Weights of a small GPT-style language model, trained from scratch on English Wikipedia: 7381 steps.
MLP neurons of a small language model. Each row is named by its layer, matrix (down: output weights) and neuron, and shows model dimensions 368-463. Each number is 128 + 24 x the weight over its row's rms, rounded and kept within 0 to 255.
A block is one neuron, or neurons of one layer that tend to fire together. After each block is what it responds to, as a language model described it from the Wikipedia text at the highest values.

L3.down508 [113  90 124 134 106  90  91  97  69  99 113 115 171 114 160  90 165  86 116 155 143 116 130 138 108  99 135  88 133 123 178 125 120 137 158 129 142  97 126 167 132 114  86 129 158 118  96 120 146 108 142 101 152 152 146  92 116 222 112 144 151 139 140 148 140 121 107 180  92 137 105 112 134 125 126 155 160 124 133 134 164 130 132 150 112 160  90 102  96 148 110 124 110 153  80  92]
L3.down1748 [183 138 128 123 108 191 106 146 166 108  73 113 143 124 146 147  90  80  74 121 148 127 156 120 148 127 182 163 126 143 139 136 147 123 115 103 136 155 143 154 118 126 118 149 154 112 175 161 141 138 128 132  60  97 120 154 149  94 119 118 112 145 112 121 112 125 131 166 121 154  99 141 139 170 148 151 154 155 103 147 149 115 102 133 131 130 143 172 128  67 172 133 144 120 183 132]
L3.down2274 [183 142 128 139 153 133 160 151 149 125 119 132 136 136  85 140 133 135  95 174 140 129 130 134 154  98 151 119 107 140 155 138 143 128 166 157 162 136 157 177 123 144 148 118 159 177 175 111  99  58 112 129 139 134 129 144 135 138  84 126 109 141 132 144 155 124 130 130 116 113 130 142  37 108  89 118 123 119 139  99 119 135  88 164 130 137 163 140 137 158 135 139 145 122 151 119]
L3.down2287 [131 140 125  96 128 116 157 190 132 114 116 153  95 163 108 172 122  98 147 134 144 162 131  70  92 138 166 115 128 155 168 160 164 144 108 138 110 175  81 143 103 149  98  78 148  98 120 109 137 149 109 187 122 160 129 135 170 117 135  89 133 122 132 125 131 133 141 159 124 108 136 135 119 139 145 124 143 116 133 153 146 134 152 140  99 152 156 118  72 135 147 125 106 151 135 133]
Description: Mid-word name pieces. Word-piece tokens early inside a split word, mostly surnames and name particles (De, La, Mc) and foreign or Latin words, e.g. Sc-he-ckter, n-i-ña, c-a-ecus.

L3.down901 [133 169 136  71  82 120 150 127 140 122 149 136  89 113 144 131 131 146 110 151 170  91 144 123 120 140  82 121 111 104 134 115 135 144 187 104  78 108 144 160 152 147 151 143 109 146 111 129 125 134  78 179 119 151 104 122  91  97 100 127 126 118 125 158 170 105 117 164 117 174 141 139 158 159 149 168 122 120 134 101 101 138 144 135 131 125 134 139 119 146 155  90 162 153  84 100]
L3.down1287 [120 153 154 108 115 110 130  95 142 116 126 155  97 119 110 107 137 129 129 172 149 141 105 131 110 141 134 132 149 135 137 132 124 134 133 135 112  81 113 149 135  97 101 161 113  97 146 114  94 156  82 121 137 104 111  97 116 156 160 146 146 144 101 179 107 142 120 147 178 144 139 144 114 129  78 174  97 141 141  72 151 172  80 152 136 134 142 131 109 172 119 119 153 134 106 137]
L3.down2226 [119 114 113 153 101 110 131  97 171 139 150 175 107 132 102  71 148  94 147 167 134  87 103 138 109 174 172  79 141 112 129 116 105 132 168 118 137  94 126 110 141 134 107 129 144 102  93  82 134 124  78 134 117 100 126 169 142 145 106 120 148 114 119 158 144 135  98 126 161 124 101 117 109 141  92 119 139 117 104 140 133 132 113 180 158 175 138 146  86 146 125 142 125 120 182 110]
L3.down2237 [125 134  83 128 140 118 104 155 135 112 138 146 167 144 148 110 158 136  64 152 103 144 130 148 149 139 147 128 120 162 138 111  92 159 164 141 120 121 148 159 113  85 162 180 129 121  97 118  87 156 136 137 105 138 122 151 119 132 121 159 129 150 133  89 111 155 148 150 132  81 101 117 138 149  99 153 133 113 122 122 156  70 103 143 122 158  91 154 126 135  87 111 125 172  84 119]
Description: Table cell separators. Pipe separators and spaces between numeric cells in wiki tables of sports stats and election results, usually right after a number, e.g. 2 | 0, 15 | 11 | 26.

L4.down2662 [138 154 163 146 126 116 107  87 166 116 118 159 118 158 158 165 124 109 109 151 114 106 133 126  76 143 166 115 138 108 154 129 117 122 108  98 152 114 131 141 125 112 121 110 168 135 138 133 130  80  85 103 121 117 121 142 160 110 150  87 154 135 136 122 112 151 146 173 127 128 123 103  99 116 118 141 133 128 128  96 106 143 148 120 127 118 148 131 102 127 105 131 142 163 142 156]
Description: Person description slot. Tokens just before a person's role or nationality in biographical descriptions, such as "is a", "Irish professional", "Colombian", before footballer.

L2.down23 [112 134 116 106 152 127 168 106 113 118 138 144 157 112  86 104 156 152  92 101 169 104 144 136  83 118 130 130 154 144 117 121 126 165 122 169 126 111 142 137 130 179 164 132 120 128 166 151 100 112 158 167 170 149 108 161 124  82 143 105 138 120 154  85 122 129 117 139  84 135 154  94 112 168 133  88 138 134  91  88 102 120 136  87 128 156 165 144 107 160 154 180 149 147 152 109]
L2.down140 [123 153 129 113 101 104 117 148  81 148 153 110 139 148  98 139 107 135 141 153 107 162 131  90 150 123 150  97  93 144 129 175 130 131  80 117 150 120  84 130 125 131  72 137 137 167 132 152 136 140 136 152 148 136 112 109 135 137 132 112  95 100 117  98  73  89 120 160 126 132 142 149 151 132 140 138 154  85 112 162 169  65 152 100 148 116 139 161 136 130 135 125 150 124  83 112]
L2.down295 [149 103  95 126 122 117 107 129 115 123 101 136 107 140 126 116 148 170 119 128 104 142 117 121 140 132 147 199 120 157 135 137 141 131 189 110 115 105 121 139 150 138 116 123 162 136 137 123 107 128  94 141 159 129 112  99 138 108 127 108 107 174  99 146 148 114 135 181 131 116 142 140  91 121 136 169 131 146 130 150 106 131  62 122 137 113 135 146 153 146 106 164 133 169 141 121]
L2.down413 [196 123 128  70 117 143 190 169 107 118 135 141 128 126 117 137 127 141 117 152  89 155 101 124 138 159 130 165 142 155 114 116 115 120 155 103 159 100 145 103 111  93 109 151 153 122 127 168 163 118 164 163 114 144 117 124 153 132 192 120 106 156 148 185  85 127  84 155 108 110 110 119  95 141 160 143 126 146 137 116 134 106 144 123 170 108 179 163  71 119 108 111 124 139 144 170]
L2.down438 [119 143 156 144 135 132 133 127 101 150 122  77 105 122 135 128 103 159 132 133 130 123 102 154 130 119 111 127 129 136 120 163 113 152 136 138 125 125 126 177 134 135 126 172 115 201  62 131 113 124 176  99 148 132 143  77 156 103 145 142 145 113 112 177 134 173 174 109 151 155  75 104 152 150  88 153 127 164 155 133 104 106 163 111 142 185 112 156 119 126 129 140 162 149  81 127]
L2.down548 [143 141 112 124 154 119 149 129 112 144 147 141 123 131 130 188 147  75 177 205 130 129  91 141 161 105 135 135 118 131  84  86 142 127 124 153 100 130 139 124  88 146 145 126 127 104  86 151 114 108 127 204 108 146 105 120 126 125 131 181  69 174  56  89  97 104 125 103 110 155 148 142  28 150 146 116 143 144  79 146 140 116 142 170 128 104 140 105 161 139 164 131 155 176 141 160]
L2.down783 [125 128 131 133 179 151 127 142 110 133 132 126 134 108 130 125 150 143 108 159 149 105 150 157 124 101  82 110 123 156  99 134 127 139 140 107 145 145 135 124 170 145 155 137 161 129 158 114 135 150 105 148 138 132 147  28 133 154 141 103 108 104 123 149  91 116 123 118  69 120 128 121 133 118 108 118 140  78 105 117 161 129 114 124  72 103 106 106 138 115  79 174 133  89 112 120]
L2.down1454 [146  99 140 152 154 122 132 103 135 114 157 113 121 132 130 149 116 136  83 128 185 135 152 156 183  97 156 126 121 120 115 126 192  98 140 163  85 155 122 132 137 129 134  85 153  88 116 138 100 120 158 112 169 113 100 137 132 149  78 135 132 162 108 125  85 126 107 144 128 106 146 142 116 124 100  66 157 119 129 125 153 124 116 128 150 167 180 131  96 106 156 145  87 117  90 115]
L2.down1562 [112 131 124 123  92 169 145  85 131 136 125 133 106 151 138 149  87 135 138 152 105 138 138 132 147 112 119 116 138 122  95 136 134 102  78 127 124 132 129 132 116 141 125 127 151 105 161 132 105 113 126 172 122 161 127 112 109 169 133 156 135 140  99 104 122  79  74 141 103 137 161 176 103  97 142 179 169 112 121 126 125 123  91 165 132 123 111 148 161 131 152 138 107  85 139 169]
L2.down1958 [146 133  87 116 104 107 135  91 148 128 125 132 121  98 175 152  84 104  38  89 131 114 135 122 133 163 116 108 143 142 111 179 154 132 114 150 166 150 168 111 142 126 172 152 141 121 112 169 130 119 139 161 119  95 154  97 146 142  93 134 150 131 150 108 133 104 113 148 120 128 124 124 157 119 130 121 112 141  99 125 136 146 116 133 142 107 107 117 138 120 130 114 157 116 186 144]
L2.down2053 [ 98 157 105 134 128 108 114 118 124  77 143 117  78  98 116 146 149 138 119  95 110 123  92 128 123 142 149 147 125 151 125 138 140 123 146 104 148 133 155  85 132 140 133 155 141 157 152 208 152 114 111 128 178 142 137 131 131 152  98 121 135 112 113 113 129 135 128 142 168 107 140 130 145 167 175 114 113 155  98 109 101 110 117 119 127 117 131 122  86 148 178 132 132 148 137 137]
L2.down2209 [ 79 124  88 140 170  98 136 120 150  88 138 134  95 138 108 130  95 189 108 150 109 134 116 154 133 128  91 143 165 131 139 129 139  91 149 100 133 128 113 126 118 100 126 137 156 127  99 129 140  99 140 126 147 126 144 127 128 154 126 139 188 158 140 132 130  83 137 102 127  84 155 147 138 182 104 146 101 112 124 145 113 101 147 123 117 116 141 103 117 143 120 135 171 129 123 143]
L2.down2387 [105 130 107 155 162 141 119 133  77 133 183 107 116 135 115 161 138 108 135 158 132 170 148 142  50 125 160 103 133  92 129 135 139 151 102 128 141 117 133  99 129 155 110 115 103 110 163 113 111 116 118 129 179 146 119 132 122 137 114 133 178 111 123 127 144  81 124 156 141 180 186 146 111 159 115  89 146 142 136 154 150 121 137 138 112 113 121 133 125 136 151 185 143 131 150 154]
L2.down2560 [129 114 117 132  93 176 148 105 115 145 139 130 118 132 129 119 144 144 102 107 112 140 141 154 155 136 131 156 130 140 135 110 141 113  72 114 133 136  77 148 137 142 125 109 120 143 134 135 108 161 135 105 121 119 137 133 172 155 107 169 113 150  89 167 139 129 126 116 100  81 172 149 135 136 126 157 126 105 149 143 144 123 137 116 130 122 163 137  81 125 176 120 131 111 103 112]
L2.down2600 [143 149 118  88 136 150 108  91 127 105 115 132  84 137  97 121 133 123 102 143 106 129 120 134 145 152 121 130 114 137 173  60 156 127 138 108 111 114 141 136 135 120 110 144 152 133 123 137 109 107 136 143 131 148  87 117 116 100 148  96 121 186  96 170 121 157 134 103  88 111 114 143 149 154  91 130 110 137 150 134 117 145 134  89 119 136 124 135  81 184 135 125 102 152 132 142]
L2.down2854 [108 110 123 102 101 107 123 146 126 137 148 123 149 125 132 119 111 129 127 137 144  88 120 112 105 129 168 152 162 113 143 132 163  98  84 122 140 110  96 101 155 157  99 117 143 105 102 139 130 149 121 158 141 157 167 121  66  45 122 171 153 204 127 132 128 161 123 117 106 170 158 113 168 179 129 138 155 130 124 103 169 136 122 126 139 140 107 128 115  95  86 141 131 146 144 121]
Description: Spanish name particles. Short Spanish/Portuguese articles and name pieces such as Los, El, La, San and "os" in dos, plus word-internal "os" in explosion and deposited.

L4.down2492 [114 124 130 146  92  98 160 109 154 121 109  89 101 142 122 147 150 172 145 132 118 121 171 109  95 103 105 142 141 153 107 134 145 122  96 150 192 119 151 122 127 116 136 135 141 160 107 112  89  89 111 132 165 107 131 128 117 157 123 133 182 103 150 124 107  88 150 130 135 103 112 123 139 148 121 162 123 141 129 157 154 127 134  92  94 149 151 136  99 125 133 131 126 114 118 132]
Description: Spanish-language name pieces. Word pieces inside Spanish or Portuguese proper names, places and titles, often in lists, such as Car(o), Fach(inal), Ru(iz), plus blank cells and line breaks in tables.

L3.down765 [134 107 121  85 122 150 131 143 113  80 121 151 137 177 111 115 138 103 129 113 105 109 110  95 124 142 131 136 129 138 161 109 159  88 140 176 153 106 127 103 141 125 125 140 144 113 120 139 144  98 152 141 148 172 133 119 106 107 161 103 110 151 106 146  96 156 110 135 156 111  65 176 118 190 119  80 129 164 142  83 103 162 116 103 117 106  59  73 162 125 104  80 141 139 148  89]
L3.down1325 [158 116 131  89 154 106 141 126  97 124 113 134 156 116 131  94 107 118 148 102 106 117 132 127 137 134 109 141 109  93 141 119 127 136 123 122 156 144 130 121  79 120 136 110  82 145 101 118 144 130 101 143 144 119 103 141 109 126 159 102 151 136 156 127 150 119 134 135 145 155 129 147 148 119 180 129 124 152 126 143  86 128  95 150 160 119  83 111 190 107 165 146 108 150 153 119]
L3.down1549 [151 141 129 122 115 114 129 142 151 150 125 152 141  86 130 134 136 134  97 118 118 104 102 139 171 142 109 129 139 137 130 123  80 163 113  96 121 125 106 159 126 106 166 131 105 131 111 146 135 147 136  80 100 118 168 143 161 145 134 145 171 103 146 103 105 107 109  91 156 102 130 104 157 125 150 143 110 137 176 119 147 124  95 124 130 123 134 122 154  97 138 117 116 123 105  94]
L3.down1655 [118 141 135 126 160 122 101  88 187 169 127 142 125 116  85 152 179 119 129 120 124  74 105 133 135 135 118 116 117 142 111 125  96 136 127 134 135 112 147 130 137 128 109 161 125  79 142 154 148 114 118 140 202 140 150 101 131 129 155 146 119 119 129 125 105 127 139 157 151 165  81 184 160 128 150 114 146 107 121 155  80 139 154 138 122 122 158 149 142 105  62 147 165 123 132 100]
Description: Wikipedia title line breaks. The line break right after a "= Title =" article heading, mostly biographies just after an infobox, before a short description like "Spanish footballer".

L2.down3 [132 151 140 141 156 154 132 168 107 193  89 139 126 121  81 156 155 122 154 184 139 133  94 103  90 126 111 126 159 128 151 135 142 201 152  84 121 123 153 106 120 146 160 101 158 182 133 137 144 134 137 114 170 130 156  74 182 148 106 123 109  77 166 128 128 137 146 110  89 115  72 166 115 118 131 104 145 118 128 125 122 115 134 136 112 135 140 136 120 139 147 153 171  73 130 105]
L2.down63 [153 142 148  97  98 152 146 131 135 186 113 124 102 108 100 142 159 122 142 178 107 114 118 134 131 127 151 128 176 113 110 141 147 189 150 115 119 120 121 110 120 137 116  84 118 104 107 146 121 104 106 140  95 140 163 109  73 117 145 115 131 121  96 113 141 123 135 139 123 188 115 136 111 166  95 113 136 100 127 122 153 137 150 141 141 132 129 157 121  75 109 117 145 100 169 129]
L2.down358 [138 119 117 116 126 101 119 132 139 100 152 125 139 157 131 121 120 117 144  93 114 159  75 134 120 139 139 157 132  97 129 145  82 177 135  81 126 143 115 137 117  96 112 127  98 142 139 134  94 150  99 136 111 140 112 104 167 118 128  76  91 119  70  88 135 102  92 135 194 152 117 153 143 131 113 128 126 129 118 121 170 156 119  74 111 144 115 122 105 116 160 110 176 164 100 141]
L2.down599 [141 123 176 133 140 111 139 172 144  92 139 120 119 116 137 126 128  88 107 130 138 129 158  66 105 142 119 139 121  71 146 114 128 100 125 103 140 114  78 130  97 125 160 127 126 105  88 130  98 137 117 151 131 119  79 103 125 115 123 153 119 153  96 110 117 132 105 137 123 123 133 137 121  98 114 118  99 129 161 145 164 130 148 154  95 133 191 125 154 143 140 135 138  65 121 124]
L2.down698 [138 131 123 117 174 130 149 117 100 125  91 156 102 133 156 142 133 132  99 110 106 162  95 104 145 108 147 149 164 155  83 145 120  93  71 126 123 124 154 162 115 133 145 112 138 163 166 102 128 138 149 121 118 128 130 116 161 130 116 116 153 127 151 115 163 136 155 132 144 161 130 124 146  89 118 128  66  98 114 132 139 140 132 138 154 146  88 116 143 134 192 144 113 134 132 158]
L2.down749 [147 111 103 141 147 114 119 151 120 119  98 125 133 127  91 131 140 121 127 153 163 114  95 128 153 155 102  91 132 145 122 134 138 147 145 117 143 121 139 130 125 102 140 144  90 102 120 120 103  95 118 160 103 107 129 113 123 165 129 141 144 109 129  56 131 119 177 136 184 149 145  89 108 136 109 162  76 118 147  92 138 126 157 137 109 119 143 144 124  78 110  87 152 113 134  83]
L2.down1004 [110 151 108 128 147 140 135  99  89 132 146 133 163 127 132 162  87 121 137 154 145 136 132 103  76 143 125 158 125 125 135 110 181 140 189 132 132  85 121 106 108 112 124 125 142 178 111 118 122 132 129 113 144 124 215 105 140  82 103 156 113  71  85 135 114 137 109  96 122 126 141  76 119 111  71 148 160 137 142 177 148 134 152 134 121 164 125 100 113 151 105 176 153  91 106 147]
L2.down1054 [183 128 164 115 119 113 139 159 149 128 161 128 105 156 166 164 143 127 159 134 136 132 129  95  96 158 110 126 138 117 169 153 114 120  83 123 162 120 110 120 143 137  93 154  86 118 115 102 141 127 136  87 149 118  93 126 131 144 125 139  97 165 112 115 118 156 127 129 123 162 124 133  73 133  72 125  90 132  86 128 154 143 137  93 126 128 114 173 142 106 136 172 117 121 142 101]
L2.down1287 [156 128 143 160 149 122 155 147 162  99 105 132  94 153 143 114 104 147 137 118 120 150 109 143  96 161 132 139 110 123 161 124 143 146  98 109 127 104 110  84 156 122 166 108 148 117 133  87 117 115 117 177 150 127 175 113 132 128 139 131 129 144 131 112 105 138 169 131  91  95 122 124 157 134 125 115 129 138 122 136 126 129 101 119 150 131  84 128 147 131 172 124 117 119 129 123]
L2.down2098 [ 74 138  99 128 116 125 141 120 175 108 116 153 118 157 120 103 129 100 144 155 122 121 137 174 113 124  93 106 139  97 111 107 140 163 126 114 134  92 114 111 149 161 171 144 181 166 117 143 143 159 147 140 149  79 126 129 155 136 155 100  92 133 121 144 134 147 102 134 129 141 114 135 112 142  83 158 128 115 102 121 165 120 167 123 137 171 102 127 100  81 119 131 106 158 142 106]
L2.down2147 [144 112 114 143 135 112 127 127 100 212 137 135 148 129 128 152 140 109 129 125 117 107 155 144  96 120 155 118 196 118 119  82 132 138 108  99 140 111 126 103 124 122 131 151 141  94  96 111  91 188 109 143 130 113 106 137 115 114 139 140  86 109 158 120 123 131 143 114 164 123 125 151 143 123 102  62 185 152 110 133 149 128 150  79 127 123 140 104 149 152 105 156  89 105 131 112]
L2.down2269 [168  93 124 112 116 106 115 172  94 141 140 139 131 134  80 143 125 122 117 138 135 163  90 108 119 130 135 101 158 142 110 109 122  96  92 127 153 122 157 139 139 126 105 127 142 116 124  84 129 130 125 130  84 103 112 168  42 105 116 114  61 127 138 116  85 138 140 120 181 142 108  93 142 152 123  95 177 139 106 145 148 120 101 153 100 105 121 131 136 138 114 135 119  61 113 105]
L2.down2340 [130 162 133 111 103 101 109  93 126 136 152 198 126 132  99 152 126 134 122 130 105 159 117 164 142 146 163 174 153  96 147 172  90 132 123 171 115  99 116 107 143 145 191 122 120 156 127 117 142 126 135  75 134 139  94 107 143 105  99 157 112 131 106 143 110 157 133 134 107 148 122 129 130 129 123 113 129 129 161 118 175 119 146 114 170 136 143 149 134 137 135 156 161 136 154 154]
L2.down2473 [137  71 121 109  98 121 135 139 160 127  79 151 130 113 130 123 129  85 123 171 161 177 102 155 171 125 157 149 121 132 125 163  93 154 133 140  87  93  65 160 137 116 138 114 117 113 153  96 134 137 109  94 131 112 138 137 123  97 104 114 163 138 103 123 112 157 105 140 159 162 152 125 120 122 157 150  95 160 150 138 126  91 125  47 133 138 146 144 119 105 113  72 122 131 121 134]
L2.down2596 [168 164 143 101 140 140 125 135 143 133 130 113 125 140 116  92 130  68 148 127 155 143 146 110 159 120 139 172 140 121 109 187 144 137 141 124 139 143 101 140 128 106 106  89 108 160 110 111 175 152 123 111 156 134 131 109 123 136 177 106 125 170 132 129 102 153 124 153 143 134 130 114 104 163 117 172 109 124 109 158 155 113 156 117 118 125 120 182 151 114  90  70 119 133 155 115]
L2.down2864 [105 170 185 100 107  97  79 185 180 160 120 133 155 126 128 102 117 112 188 139 108 108 138 118  83 137 117 134 127 138 102 135  84 138 117 131 142 101 178  99 166 157 158  95 132  90 127 130 143 100 156 148 124 116 114 161 136 118 123 120 138 163  89 173 141 129 114 125 149 169 134 157 102 159 109 153 132 147 141  86 128 154 113 154 148 142 140 146 139 112 147 190  83  98 121 129]
Description: Table column separators. Pipe separators between cells in Wikipedia tables, mostly after short numeric or abbreviated cells such as GP | G |, W | T |, %, also slashes or colons.

L4.down828 [145 138 115 139 121 122 111 120 109 115 109 124  90 129  85 114 117 128 129 174 162 185  99 145 117 151 147 147 143 152 126 182  98  92 174 109 160 110 126 139 152 112 113 165 100 166 133 136  92 141 113 146 136 108 153 158 119 114 159 131 132 135 121 116  88  91  78 168 108  80 135 123 156  85 117 154  73 136 114 123 155 154  88 138 129 103 173 124 121 176 151 147 113 152 142  97]
Description: Late numeric table cells. Pipe separators, spaces and digits deep inside rows of numeric wiki tables, such as sports stats, election votes and climate data, often near the final column.